python train.py --n_layer=9 --d_model=256 --n_head=8 --n_kv_head=8 --head_dim=32 --d_mlp=1280 --vocab_size=5811 --activation="tanh_gelu" --norm="layernorm" --norm_place="pre" --norm_eps=1e-06 --positions="rope" --rope_base=10000.0 --rope_fraction=0.5 --qk_norm=false --attn_scale=0.177 --bias="none" --tie_embeddings=false --parallel_block=true --init="normal" --init_std_qkv=0.0233 --init_std_o=0.00549 --init_std_up=0.0233 --init_std_down=0.00245 --optimizer="muon_variant" --lr=0.00773 --beta1=0.95 --weight_decay=0.044 --lr_head=0.00945 --warmup_steps=200 --schedule="wsd" --decay_fraction=1.0 --decay_shape="sqrt" --final_lr_fraction=0.0 --batch_tokens=131072 --seq_len=512 --doc_mask=true --train_tokens=698800000 --steps=5332 --dataset="wikipedia_en"
MLP neurons of a small language model. Each row is named by its layer, matrix (up: input weights) and neuron, and shows model dimensions 128-223. Each number is 50 + 15 x the weight over its row's rms, rounded and kept within 0 to 99.
After each neuron's rows, "fires in" lists the words (lower case) most often at its 100 highest values on Wikipedia text that the model never trained on.

L3.up737:36 52 56 46 61 48 48 18 67 50 34 79 41 26 60 54 44 43 32 45 41 53 49 71 59 30 34 39 40 34 46 63 58 46 53 13 45 59 36 41 49 52 69 37 74 44 61 33 51 59 51 39 40 55 45 34 47 40 40 43 32 73 48 67 40 63 60 57 09 67 35 45 48 45 60 42 29 35 55 67 44 42 45 21 71 49 62 81 27 45 59 19 63 61 59 54
fires in: "to", "can", "vijayan"

L3.up1249:54 60 28 66 58 53 56 54 42 23 59 75 40 44 47 65 34 25 19 64 57 47 37 43 56 23 52 49 66 58 54 38 58 48 73 39 78 66 59 35 44 68 65 48 51 19 33 48 57 61 45 46 26 69 36 72 32 47 32 68 36 78 39 30 34 60 54 55 38 54 52 63 70 23 53 53 45 34 79 55 47 47 74 49 66 55 29 52 32 47 35 24 50 55 66 77
fires in: "can", "not", "to", "t", "may"

L3.up968:48 46 73 53 35 37 57 51 15 64 51 38 49 50 63 43 46 78 63 59 47 50 34 36 61 59 37 41 76 45 21 74 45 86 33 40 59 69 29 62 56 04 48 25 65 42 40 53 45 46 17 69 52 39 47 53 67 25 47 71 74 45 37 47 51 62 35 65 60 71 35 59 48 31 16 39 35 50 15 74 30 59 79 28 53 46 59 73 33 81 63 43 60 57 67 48
fires in: "that", "to", "however", "and", "time", "since"

L2.up992:24 47 49 65 47 51 33 61 68 54 49 85 50 48 52 53 59 65 43 34 65 47 69 37 36 43 36 48 24 51 63 56 60 25 44 49 72 59 54 51 66 19 74 49 58 72 53 17 55 50 64 37 81 65 60 62 64 71 39 31 53 51 57 52 57 36 35 77 35 48 29 47 17 66 46 69 39 59 40 68 56 13 36 60 54 44 65 70 69 32 64 59 53 43 55 28
fires in: "states", "led", "campus", "elections", "sr", "services"

L3.up854:51 49 61 52 36 67 63 43 61 60 35 57 28 36 24 66 57 68 60 31 32 56 57 24 58 40 37 49 58 69 34 46 34 48 43 74 39 35 47 54 42 33 52 30 45 28 47 59 44 43 47 53 72 19 51 53 58 44 33 68 55 52 54 56 52 46 41 60 47 31 49 37 37 35 54 66 33 48 31 57 60 72 73 33 42 75 28 68 35 41 41 47 57 66 59 15
fires in: "and", "to", "over", "after", "through"

L3.up1090:60 64 38 47 38 59 59 56 22 24 63 76 64 35 66 70 29 66 50 57 32 28 46 61 55 44 44 47 46 42 68 60 53 64 47 33 59 58 50 54 33 62 51 47 88 34 63 49 68 43 50 38 15 43 37 61 54 34 40 65 50 62 46 24 49 47 79 39 41 43 69 61 32 26 37 58 44 43 59 46 70 33 63 35 75 43 42 48 51 47 69 38 54 39 80 79
fires in: "to", "can", "would", "may", "will", "must"

L3.up924:59 49 49 46 47 53 54 68 20 46 54 31 62 41 41 52 75 70 52 50 24 20 60 57 48 75 65 86 59 54 62 37 29 38 44 44 37 39 19 46 54 56 60 62 80 55 51 47 88 21 61 45 35 33 55 59 60 45 04 62 43 44 39 45 26 60 61 38 40 50 63 51 71 55 47 45 64 81 43 58 32 71 47 47 39 76 57 45 60 45 43 53 54 46 48 68
fires in: "who", "it", "heat"

L3.up97:38 53 54 44 51 40 51 50 24 46 73 23 51 61 36 54 76 54 72 78 32 55 77 64 67 59 46 29 72 66 61 61 19 65 43 31 36 44 39 53 37 43 32 22 68 52 86 44 66 52 35 50 74 60 33 57 49 53 51 49 47 71 19 77 37 53 56 32 68 47 86 56 35 48 31 47 55 33 63 27 50 38 30 55 37 55 59 44 57 43 45 47 90 57 53 70
fires in: "some", "other", "same", "taught", "permanent"

L3.up722:38 37 65 43 39 56 55 71 40 77 27 34 49 66 45 64 27 66 34 29 50 41 56 50 69 64 61 50 35 54 63 51 44 40 65 79 41 68 39 64 62 58 70 57 60 12 55 66 39 41 49 33 75 44 53 38 48 85 49 63 23 40 46 65 31 35 21 57 54 59 45 36 36 27 34 62 50 23 55 56 57 61 72 38 58 48 34 44 62 40 28 65 54 35 42 37
fires in: "of"

L3.up1151:33 66 37 68 60 28 62 51 78 54 05 75 64 20 72 35 00 37 12 54 39 51 65 39 48 62 12 27 47 56 29 52 33 49 34 54 78 68 52 58 53 63 57 31 57 33 62 55 59 51 68 36 60 46 46 57 50 45 66 70 60 51 84 57 46 51 45 57 31 52 22 42 48 36 81 42 51 40 40 73 32 73 64 37 70 41 41 59 50 43 64 15 64 59 51 31
fires in: "to", "have"

L3.up1070:50 32 54 46 39 57 55 38 73 44 40 74 46 48 45 52 45 53 40 53 49 67 66 57 61 41 39 42 51 53 30 81 77 51 49 42 82 78 67 45 46 20 30 26 63 27 35 69 70 55 78 46 70 44 58 31 59 45 42 71 58 54 44 44 47 29 25 12 75 59 41 45 34 38 38 45 35 53 56 40 47 75 63 57 56 58 99 44 46 32 44 60 64 46 44 59
fires in: "born", "career", "other"

L3.up54:61 66 25 32 78 27 46 33 58 43 57 57 39 43 29 23 43 35 35 57 18 24 65 36 59 59 49 53 43 80 44 65 27 43 42 23 67 48 61 62 56 42 38 44 67 21 50 37 56 37 56 33 55 54 77 33 58 18 54 52 37 44 58 42 38 26 52 37 49 38 35 66 68 20 44 30 57 36 52 74 46 62 74 55 48 63 28 65 51 32 55 60 67 49 48 70
fires in: "after", "to", "in", "like", "despite", "following"

L3.up944:61 61 16 63 61 42 53 39 71 69 53 25 33 62 44 54 54 66 52 40 59 36 36 36 36 58 46 53 62 44 41 61 83 66 36 31 44 59 04 22 50 60 72 54 52 16 59 62 22 86 47 63 48 45 46 71 67 48 64 44 53 81 40 69 48 33 45 46 64 54 57 42 29 37 66 42 45 56 43 42 55 36 79 39 77 66 69 39 54 48 42 53 61 56 41 36
fires in: "of", "to", "with"

L3.up1189:24 63 75 57 38 72 23 60 53 73 54 64 62 55 21 38 36 62 35 80 35 35 45 36 57 61 36 64 71 47 64 85 55 30 41 46 51 72 65 69 36 36 37 64 43 37 57 63 60 19 64 51 60 41 52 40 57 65 40 55 34 42 53 51 19 47 44 49 34 17 56 63 59 20 53 28 45 58 43 48 62 30 23 37 54 56 60 46 46 59 75 41 68 37 63 76
fires in: "where", "which", "although", "though", "like", "while"

L3.up1242:48 40 22 46 41 58 35 46 42 47 37 61 46 71 49 76 47 31 63 40 41 47 85 62 57 77 81 57 24 72 64 40 65 57 27 74 64 62 52 66 73 69 50 64 60 44 43 44 44 43 34 28 46 51 45 23 45 77 54 68 76 56 36 82 27 50 48 57 48 55 29 29 18 48 59 65 26 43 49 67 50 37 69 62 69 53 29 62 58 45 86 54 59 76 38 36
fires in: "at", "of"

L3.up796:26 62 40 36 73 55 46 66 56 43 43 66 48 37 47 81 40 00 33 67 42 61 56 57 50 66 53 49 53 65 74 53 52 26 65 52 55 55 42 37 26 50 39 48 52 52 40 70 34 50 25 63 50 64 62 56 26 49 30 40 55 47 27 61 44 50 41 66 64 46 57 83 68 56 58 70 55 45 72 44 28 48 16 47 53 27 32 50 45 50 61 21 57 64 84 36
fires in: "not", "t", "never"

L3.up1173:44 42 41 42 38 43 20 90 58 54 15 41 59 44 54 25 42 50 37 79 53 56 40 64 71 82 51 54 58 45 49 52 65 36 59 36 37 83 49 77 41 58 45 45 46 55 96 45 69 65 57 59 14 61 77 30 76 35 49 23 63 71 52 57 57 63 54 82 74 79 85 53 58 67 25 25 61 61 38 43 44 51 58 31 38 73 48 66 68 32 48 48 72 60 39 35
fires in: "such", "him", "so"

L3.up653:48 63 39 39 60 48 29 54 65 42 51 61 38 55 26 42 53 75 64 53 39 37 87 46 47 43 60 44 55 51 52 46 60 46 52 45 54 43 54 60 37 61 50 60 20 33 67 49 43 63 47 57 23 70 42 70 65 64 62 54 33 37 64 37 63 87 68 38 60 52 57 46 86 37 33 29 38 76 63 67 47 52 35 52 58 78 44 43 59 48 55 61 71 49 33 26
fires in: "it", "up", "law", "mid", "down"

L3.up75:40 40 16 47 65 79 36 54 99 50 59 43 50 55 52 61 43 27 49 75 46 54 76 53 68 61 42 43 62 54 67 52 61 43 52 54 43 58 86 66 66 55 65 69 57 46 63 44 30 55 74 66 59 43 43 50 44 30 46 53 35 39 56 53 53 57 39 58 24 65 54 34 67 51 34 62 51 37 52 56 45 54 56 45 79 68 26 61 45 50 25 23 63 36 58 27
fires in: "atlas", "in", "of", "world", "appointed", "career"